MLP neurons of a small language model. Each row is named by its layer, matrix (gate and up: input weights) and neuron, and shows model dimensions 0-169. Each number is 500 + 25 x the weight over its row's rms, rounded and kept within 0 to 999. Numbers have three digits each. A neuron's up and down rows have the sign that makes its largest values positive.
A block is one neuron, or neurons of one layer that tend to fire together. Before each block is what it responds to, as a language model described it from the Wikipedia text at the highest values.

Responds to: The word "as" introducing a person's role or office, e.g. time as Speaker, resigned as governor; also "as" starting a word (self-assembly).
L4.gate169:508511522502488475502487471476463510513506518533491501483503555525494495509539497508483500485525513517503510499531519501508510477498504501449485538537509523467496504519486534457465474485525495467497500472539504511517524504540505471547474504516479501536530519522501519507497484505465502460473510500498482511470524536529519500537519499490526510496526498499460508521544521530468524510506522490517510482499492490466540549483496531447540497504541494493424540546509486486490518504489507501534518537489511485492513491
L4.up169:489474513482510513445488535475486477513539521536513488501474506510540488466520506508479537538492571489528554488500496524512500480481504481502444486525497537486528516509486484504478522551473508509522521464506473535498499475507452479517511504528472515537472521515554527519477523555509513514476491476519513523480556501512477516478503511512487495487513522504502504501519475498484568520523474507533528459501494501495479537507539545497491501493562495544488499491474523504501524523478494507503528469486517508481535529
L4.gate485:513523501533502537493475507510500521497495515527493477478532493526487501502524541535487510523438565507529507451537459480513514520465500547550516521490489493487542503471515514510483484518463500469512463513482485460483505472511467523532508504464518565509491493529544506458498548468510496495502470490495540493501523520499542512457520511510498536449498493487454541505472486492521439465524510500493497518511438496533503506526518541465498459480491479498470524528496498561490529515477516505519513511508495497495556485
L4.up485:489507499480461476488494564497499507484477510516474474483480460522498556534485525497478489479483469531498489523505515481502511510455486544543500482520533479490490480480510582484495504544512484506484448497500495549482507511505480543514485464481481515505523491500525536539529530520529499488493493491522483560531458474517527451517541484512501478499503531479500519501460503501498488486468495496494505536511515488504509513458506506516523482504510486490487482451481514510532491528500485548494552506475484517482511520
L4.gate517:518499392523469503468457454517518456485446478501477480521505503540481502523513514495516511497511477526527490494497500513486488472494454548490487504509519486478523468499497505550481499550497514494519464535505470536504491475492508488463487528528535514531520533466557487472500511477511502507525479481509472509532477486507533476434483493433493486504465459480502494514511491507514471501490484517506484502504501443513533495518488525511486525480475477505462455544500463505491500515515501509516492479488510453514511521
L4.up517:543511515542480502478449465483490523458518478506545476528490517499529500483525531502472548517501559530504481515507528532518490496521516524542486542548507522489549505561523535487458514487488478467521470539468514543466524507498524490489486467481505535531482522516536516529460527511462452476490489507532517501502540489526506526470482486488519511472510508481540493506526455485485500521512516508486485525445513497517518507465495503499556475529515459511528509488547514465508530477480515476506482499460532511553513482
L4.gate734:524515429507530522495480513558494481530487504485481504491539510484494518473521523483471471488516510465522504451531490478495520525464501481509509513495496492563498526511524504526511458553486492491529487504487532535505503475527515501483500530494537510515490503513490532446534494508467479510484508517460457548525499516524562519478489487448488483521481541472546499491508498513482502511550485508501479462459536489584518550513490489471520485457552489532485517510492477488497501545487484503507496492488512534484481516
L4.up734:505508454487526524516480506488464487521494484508429497524541535520443461513506489496491488498500502532461512508509518485544575510531460447467541499514466492478461464475449476503493505492497493490494501500498482529472500501509456508497498492514506533487558494486515489478482506537499479495436484514489484512478520500477519508493486474500535565507477491508463505531515538519471534504491480486517522471491513507537477520497520517483495513492530532509492516470537501477487521476496497514517490481526523487499523475

Responds to: Short pieces inside longer words, especially or after W as in underworld, Worshipful and Worcester, plus the pipe after a number in stats tables.
L5.gate30:481513478488505492490525516496532540501472472499439519518529495534480474523502527458507472477510483527517483511530478498514526460461510497505488513506462487510504531500516504516478491508501497490485498507528495500505499468474462489498517514523528519486509474509535465473487507501510464475557503489532504514554511503500538516501534547531465517484524552529528466522504508464509495574482506458450519513508473540522536483529478531495491526476503527517499528492490486542488595457548505500517504429508553556467561517
L5.up30:505471453500495495464532511526531525511483492519502520482475538523489499511516507454510465470514497484508481505506502510525473487440506548564499501495505484516450494509506551517492521521522522486484526524467514535475494503501486475496526507489507520441442543488471535493516501525558474529492498472496528455500491506505490501525476478493454489518500515497513474514520475479514492497527521511474481482492457521516504489523485554506546538492531495479468522536533515480519489492505498519502474506481442504480475507
L5.gate272:471497505519453541502485521481504497510492488499482474547469427476517535432497537493491518480516473550455465493512467545512465497469494506504525485498456525503499510528495490481494468511484522493502509511521463494516431505505541498540499506440467456492506482539531475484467467499557497490462501513506496530522487518494451503513496492481502465450499537487543541530495508538482531528481484525503466520523517544457458475499488540484448498553491494485509508487459496493526526487502534485469482519470502535452511485
L5.up272:491464469500501513477507481475537468474521490490493541493486462473508491468452517503487470533517502481529455501528511529520461472504495509526484521472482511509544503431517509485506480504507515521493486486473471528487470471531494534523530517474488512522503474502527509552484509517468457528434502474502516529536520511451494489509475500452514486424516511506543522525484506514473502468543563581523480491496479490464475461493492485516439490504525499486477523516502513508502469494499526513505470489473505486474463497
L5.gate380:476514477520525474481487530509477505510513513485531488522486478534516536514551494503501504485521509515499487499502478507496472482474481500464544506543488491511490489501443517502473444495505491510484471510513498524548504527474524549487517528442490516516488474457478508534506503518528483464490515498539512515516539550496449506507486492529475499513497474525484474481500526511513475478484494535568457517503465498519486502490489522555480500523460514482533538482504526456506532507521507526508494469456514497459462498
L5.up380:462483506485508541502505512498490511479478496506500513495525524475483498507505488461500524513489456500485488508471496512515510492516518496470487470487521496503513516494481480525515517525514546484515541470511498478507496470484461482520493468529455490521477473466490482554506506537492442505465505506516483520517515480526499506531573484492589456473500460503523514472442504500498470476519516490527443455483529493483491527515525444521472470509458451542542510485479459490525516491460501510546527499470508483495473527
L5.gate393:492465490432501536495522501508539501487470443481540482493456461494490485517535520518533467521572501516498514464535502522495451484522508479509522492492513492537533487454503489523545496477517510475489513510500468495543521495491498493513520491496508477483519493536527532546468543522482501524476465545532529524515421536521518525507479514480519488520516465508512513496469503516555501511476497523510520501509496490536506473503504517505464465520478520485495543499475513489528493490505526469530520563505507483521488519
L5.up393:472519506446511492548499498498510495519509454519496514507517464503523508490467503507509485521447479500493511483510533502482496456533463478514462466489494512485494501473506526516497492486462517471526508518439513473489511478502498481537487540516555498514489526475507520556493489519534516464509505484502487501500475528475526521520487516492536493483539498532512470458554522501509503485510490557478479510547526509508491499519497514521516494532478573490512473496498519456465524473496476448520535531503497485491495457
L5.gate422:483497477442500493476465503507484505528507507532524508499491505510494491501486529533525480516538469480513490467494494480558501484466446540487508486520509482473440472533487527496505441485537530523545498497512471543480529487486514526489533492515528513490496486484473497586492477502522539468520517503482494500482507481470523516473467512472505468495537459497515505541485485520458490450463540487483475508519500446496542523541496487494513496517498469479516486515475504480460470516509507450493475498541496476488489525
L5.up422:542495495488521519441531515533457498483542516500516494508477447504503473498449535474502508515532505483502501509460528501501534474483512490446534483492502485490495488532473483523500454499484559517505527531476460503492528468492519509491472452531457471511497490507513491486520516520475452510493460448453477475505480519476511461465499495485501482503532486481542503547485538500496491528489472540467546514460534494501511492496487515491502484507533468529515470483508501517480466469512476499506468498500467542531499545
L5.gate912:494523484493495465508518525528516491490503485513494494517508513503544543478500524488531511506522518462482491498515459469543522502512530485486510482444530461456527456451477512536491509490559490533546509479558465499512497515494479471496462560463511505536478530520521494494480480474504479509466491463508485477505503485472513481498477501519495553490488529531509490481499501484540486506517549457486541463492505466507442475481479465473488505501482496512509527503491492513502499532472507492526513508488477527539499488
L5.up912:536495503520501516524509464515503505490483424520480467495497489499555517530484512488484477516517489472482527517432441501497531517510482493476490496511505520526501511533507476507488498511487493515480513503531498497489481482521497525521465496501538465501532482536470496524482529491530504549471474459470470471533518476502464491471484486500481551475461505521505472463439472502541489493513513486517504486549535514495497531508501532468498523464476484486500532532447529527468509476497516473472475483494461488520565472
L5.gate921:503495482475480499478488483500487522499498482481490497532529456524487509509509534475475485501471489465480523448532506497510498513478480517500549475476509542508521493457433485513466471475492556539516514503526502489443491483492518521586490481466489495517515458487469499521452494527506485491520481484510513482540517536502493540535484451537491546517500486504489505502495446497511465512454522489521516485545464494455507501492469460482491466487536522476533528484498486544507489478495499512554521505510479483500517499
L5.up921:493491519523511496486503480511443473537523498505507539551510490509479506513510466488472476479479507491503520498562502495498495479471475490516482484514505523521511510500465528493486511485545544461539526451520484483556502502475528499532504527445498495563477478521530522527470528504470512441521484531477475491520473475517518512510545540483533532544567502519448541474506510525499457547512488543520510531519506489487493532496442509462484467500489512490499508494503517496499491492486515488478492454483505453505483510
L5.gate934:505486492501474514487523536499515482442509488550482513508524532544526552522471520502477466500496493524460479500477448442505516493479439496529498503515505502481523487496503525451436538518470544472438510497524485507500500524494477498466479495499516511507483491511491493479498516537507449510484484491470491533486519485508503458447509518452503518481524501486485489475515482494518504498478511514496466497477505531495516492491483484491498470543505527522536493506487511478547463504493500538554461530505475509489507465
L5.up934:508473478486487511467550499519510496548553530585527501518475509531526479511508477527479532432467508498517482480450516506474508486490489483468489488504487491494518490497455481523484490481496535496463495480474506520543525465475483489483516508502480532474527529457521479473511509513497523491477527477465517537526484528507459481474493521472526496510517508470503518489518484476495478497463571531464494485503468515507525486509509541505467511489497488502492536518514486467506487467484540473496513526441516515474483494

Responds to: Pipe or semicolon cell separators right after a number in sports standings tables, mostly between goals-for and goals-against, e.g. 29 | 8, 155; 234.
L4.gate72:494539456511493513497509511497505490514499508510529477533516488503506505505512541534507520502508536493511528492517436481508517481506520508461498452507538449487523520463496518529496507497512478537508478492499493464451504538487486470531546505490488505471527497468527483524493521493521520516505513494489492496519498495465495509443509475538511529533479483521484505512497536492500485504499459513499513489518503451524481454554461507472494553527527522557540478522513505487492476530462500530509581528506494521493504531
L4.up72:479472456487520453467509475547552487536537474538512499518513466504481492561510500460512513497499537499520504515486497492465535508495470504535511485503536525499507476469477476507474541538497495504505502507475518495520487511523513536480506540517506536519465505490507506500514511463496529550541491496538527527527509513539487527508523494461479513521508489485539476509496559499528461507471491524481499488515529480471478464508489527540475522482520501552524485518471551514557512500498508462510507550463500464545499464
L4.gate239:459508505499487480551478524543514505523497512493493530465474465539499446508526511488480456496512488460513497522509485463471491520476543489523502512518493505506481501497529569539562508522510526506500495514589513505459491545525531530494534474534497518493506485466500522506480487534494439522531472494528497562515504505511460587469502481484488528497461521494479472513482537505518467476458471502509480479458507497507501503457477513526522450532509484494485494519511474509532516503495511513476511502518498479523473547
L4.up239:448537517474501520501528507503493479487512530532488519487522542473516492524527493473489509507471488476474533509517532463482510473477528510497491479496487505478542530509515514453453447520490509510489502528559554489485526509521505525495454500496486539474489473502520498541516454522488511455500496504495475523509495535481523527503496479499481507495500518469521467524460486478546488446521500506530504463468487522519502495531517521478522485471461469514486451471485511525527501477497508524508477553567464517513476517
L4.gate908:536535481468522526525491450460517487514512504500525514479483486540495476533498501463479505474490464490466518514474500489504485505512536547483466475498534482503470517527502476514461453547505528489489456498514476501465494491499474535499482462510452469469510486478495515475537498492462523534497523484516510513497530509513523521520468475527515507498515490502529528533487544455488515502459488502519522503510517522523516506512509492495520497430466488455532466474506481525529495514511536469503509505520473470500501512
L4.up908:498500539508494512474494514510463471485521443494542512523527528472546508466511493541540466535490507495501486471452507530491450501497503507480466498520512491461516500443520476529530446459460529500538445499522523490454525470469518496548503528518501470513479525505496472503502509495501488530481541474483501508500518532524468480464546524514523499494479457499502461513511477506471492489471482496508494478454507506494497517497487508526492557482521515529523538460495413488473510472498481578490483521526470450500515485
L4.gate946:476495454536528479488508488524521510495464503516525464510496447525526523532547495479486495513471506461504495467485484521510491514495504485510498504500478525466458531531492500514517532496502470495515537527547467514515495548469484477539518459493425468503491503470499505501528461475470528559482497497492513460492540502493479507493499484482521528542506528447493473514482457523509519471512516457565510491477525518480492493546451503486528498490458522502549536502522496468519477510515514455492464527452517514514485505
L4.up946:473462439553504499506505481493481492507557517503479473509478523490462535481473508503484482536484514488445490492518526502464500537458524488484479467558503499464487520554524496502504511467521475493509520528504482487499470545506462494502496486494481475504540520477506478484479467501506524466466491514517490551519484496484522525527536482523459523477461512501502471512524479498498522522497506513529478520512548498528498483529507488511540518504513501492503494523493526547508523523502525477506529446435488533558467515

Responds to: Connectives that open a dependent clause or comparison mid-sentence, mostly "as" after a comma, also "than" after comparatives, "but", "since".
L5.gate233:472537528470496486513478561440461511480496498527500471489536504473499457500491486421524490516490526505505489493504452470547474504458512533545467512479489507520515497506459541466519491514497577505539498481507460496501480520562482515478506568536499469495542478489564497497483530487525525497493516533510498489546472519507498535488440479530522484517499520546441518484512494542484496508541527496495449501482475539533536492508505497540506492534498512473516498550465507510501484523495544498541474492493464481492494493
L5.up233:483468542530492464514497502493489496467489484528510551501506495482524510527468511479486500493486516522519498510435512527516453480515539516484526526459500495490507473497502422488471500481436477519546467543507475514504510503484504543511501491515513483485504471511526508531493474508511538517486533507540482501532534496518505501471523461515498492510498500489518485495477511515434521507551506490560465489500464505497522504481500527548524486518547539492480488524510525497486464510520513542507535476518475467505521536
L5.gate428:485522505488537431468499460441527505517492505514521514474499514519478492504493496484504522525497539529493514472466494459506545518488492495459542487518491489468481511506513526527472512510494460484529491572530570505492472478498503468513475488501500513466508510521543507454449500576497520505506470485503553503500461551491495524465488504530516515491476479505504532482530495506496465487550487470513552477501462482489557517515524502461497527514498488496502521522509465503526523463510516505502489500454515518507485513
L5.up428:466497497524499524496421520486468507516484486496488506520487516459500499554465517502510549503482453539535538479485468504500501479477492469446503503510565531488481465526492504489492520532521503516489490529499514519472501515503552524502486485552495507479493538489508499483484518520559543500465465529513504545504468504530525509485488452515517496566477544530485543541468449505492501507499496512474509532461496566494511521515495513475529493509493536540496491542466526468524499491518525452481518516478520509484493531
L5.gate460:483543495528494488487561496474507496481527501486520533524467525470534486439492508434506451475475477510521477467505541487500549499502495506484486506504486513504508471537511504491535475537465512490514489532512451470510503485483478495532471517443503494481541475520471491484528525499519518558505459521543479536478569482540504472477470529486537477503518504510516467499487522526491432504508518514454492479529489496482493482525484526469533493520519511473534490513499497442454508483503538462509502453492502502523505480
L5.up460:516471531531491447548526497523502559482477502477544476515489491483483477473463479527504522480509537494485506484495489568536529546476486482541550477494479498528489508483515522485446500501519552491467479505483501528546530544539526487514477472474530535516497476488496506513470510454473485497509518530476519474486505473498507485515477520496477520506513479483478492494498521466503492478530494492480443490492501479524530517494515490523499496508486471518487546584500529499547539464459526506494494515478524416495472509
L5.gate713:488473518525541492527497515493468528486558472502509482484502399480483485518460463524522554532518566488500504515531481508510540452441515495508487485504507507504477484510502501487516483492487520529494487461532495493499543510497511458505533513437514535511489515516482486491507523514449468515469510504472509529517525494508489515492515451460480523526521498486524482501515472483487516555508472490470450501554504489500542506470463482502486493546451492466452496515542484494487499460526523491479484531427525522467482543
L5.up713:464486515539527485530499469497480474475482488540516504518492486488489480506488472488504545514513515531502497531486539496500462498518483485484476474463541518485460518504501480461475460503504509511502488490481533541479493536488462515459465549502502557480470551531487462525521508468531509501514509461515496502502529511475491462512512450452490500564552526559469510527497495550508496553478522483485522512546470491518555506504476461482511489507508533483526473497437496505478551531496522495490527471492570494510489500
L5.gate730:478467494492474547483508513492499489471511498495469526524497465517509530482491532485482516474516488505506530487480515520480484495474479555491479493505503500526494509505461520486519534515480485495504511491498496516438474552571504494529495496486506515521516548504518486501515460528449533448498504484547512508472502506552489486459516534502510510470483495509542464507476530506541486504506521500517476525518481516540498497471466535501474494477506536475489491561471487493540512452520502506538483512514472519477461491
L5.up730:509515512493544494477546502504467465524523470520510550515556503504493501503461524468502532466472531496476509473515511510482501491511522472453558532470475515540497496483502505482513500491477530489497546503432515460523515491488529512503480480465508552501504537493495496512495450465498494522440490498502476483514504548492506497468531450491495507514467556562489506540515530526495516496498512471503496475512472481488519487509500525484502476485497512512531476535465540491543488474498514472514477528463557490480487510
L5.gate773:488523491508530525513534496517483492510503463472543503481508502541502510463498502521462483531475493539519510497470510483518521515518468488514511478546485522537488542538519533529486493512517474522492493544519497475462501459494494507499523491511504495531562461499514501492514553495491508528459475511487525494496499521501512491482474522493503441500520537494453487460482507505494528540504530503531467455474475556496484529483475483518482494471499487495502521521533544505535535508491510423507441506507489518528530502
L5.up773:511475436497514496507527504462497511511492461491485532483517512540508535471462534493512479482500493518515536521536521500549539509437493440540519508517512499488524480500487532525420516562516522482479446461476502479498524510543494546504531532485453470480482514495509495506498494505516535510470524446491514481479463540520431482472524539529534497489465522493545504485495501480519480468517435495501477482479493536532512506509503477465531507500501498487500464479503450509505505539524515487470495469539513524522502515
L5.gate909:505497508475470482526487531489493474517546477525524522495538504503494449511465445503523547478494488516503497493457430493474518506504459486535517471495550517485493496476503524500465454508455514493516495526482524512570498473492435532483483494503478514557522513558542501514512472537425496466464478523501457515518482512503460510519524481487479443496502531524452492449501514532465468447508501503532493495490531546483530538495493494435496509513529468472499459502476487462508501495530521524481497466490497544540500506
L5.up909:515423453521480484495500511515488487537499477498559548509496533510524525479521491499505521481470544500450474513495504501524488494498513548510477465528455507494532539456511475464549486507472468513471512527508512495472474471523542489483477448497483497505495499567524476511469490544471523490477487481522498487450521483502533508481514488470460481516502525499499472507526531529470528549493541535476508458487545508537485547470512539469492481533466484473521496526534453506523504498498492521559489441493533507506488518
L5.gate987:483483483495471519525535541484432507449517467484458513497454490512519499515476492490468477506506490484459548478511529489483533483511506518536485461476470494524460541514505518529504455503523470490479552488478518496513455522502450500479528481485485521512488500526488497489444504476482537508484483479521497515465492523545505535470476541533499505481511499497512509502498487460516503507503523495504501497498495498507541527470516502484526513469480501466542462516538509513516479499514524476490487506523492515504484544
L5.up987:432464466494463534518492529490524525505522473511538519500488513499485476494476459450550501501530461511525498481481489495517514513511475543467515560488523479484495509479528505488483521551495495478467494508532484508493502540512494501523493510490498490440526492547501515525506501510519524484528508526512485500525485541465504467497512525479513520509489457511522491501500427541551511545532545486529495494485531478517507472490518433491512485460513509522491485530570505452519490504490511529512472530490551481489445473

Responds to: Relative pronouns and conjunctions that open a new clause after a complete statement, often after a comma, e.g. which, that, although, until.
L6.gate135:544516479473505508510514531503457515568546515517530515518490528506488447486511520462464462487491513566528547521523518514493521527472522520499483510509508482496512501516538500492517494470479497533483471504511504506467504525476536494491487496522506502522514470535493520465526505513509437483531472559491520478544480502475515511483558521488464508499481473531487516475482526518477488478505483492492503466479500534542502499518488472516528523519485492485472527482546476525530524520504520519497460518463536453546487509
L6.up135:482511455491479510477475494502511503498470512501529494497541521468506524473469519507484469514506474467492504456526474522522512488479500503526482533519530500510505497509455476503490529495523481557493514485528496484547429516473572479560485484492509479509519483499456459499493461492483527464536482529511539529501491446507513503458536525461530500504506503487475500489477543520501463480524492504488469490475484504553517497489546465483527498512497537503526502544492536475420474480474518434518505490510502465494507483
L6.gate791:493478464544482512479498529493486490455504489489537487480534487508462523506445481457514511506460508494536494495481481503525492520483518572537463546486523527526481486459484512494492466488516503508505515541440543442510455507497515489515534501532479475500452507508522504496518473462532513487478547481539477450474517458511449467499529499494477524486512537491525502478499549486502495504497490509479479471503504494560496483508535507461522446494514479496528479490465486543511511524487490494470473445484508499474499486
L6.up791:503516532514512508536497522539510529519491479534524485517480463504526515489502506502525466555481513501511497507536496503533523531504520522473521501508496504510569503508482502538521443492482545503531499493466518515507539496472467543477496473491479484508520499523517501507500506517477511493461472487537499521471476494483480535506508517556454497512456526537481485495528468549470503481517513500461461546513475447522509534507520500508491545551551528521500491476467477552497501492522525495535522530493504468468474517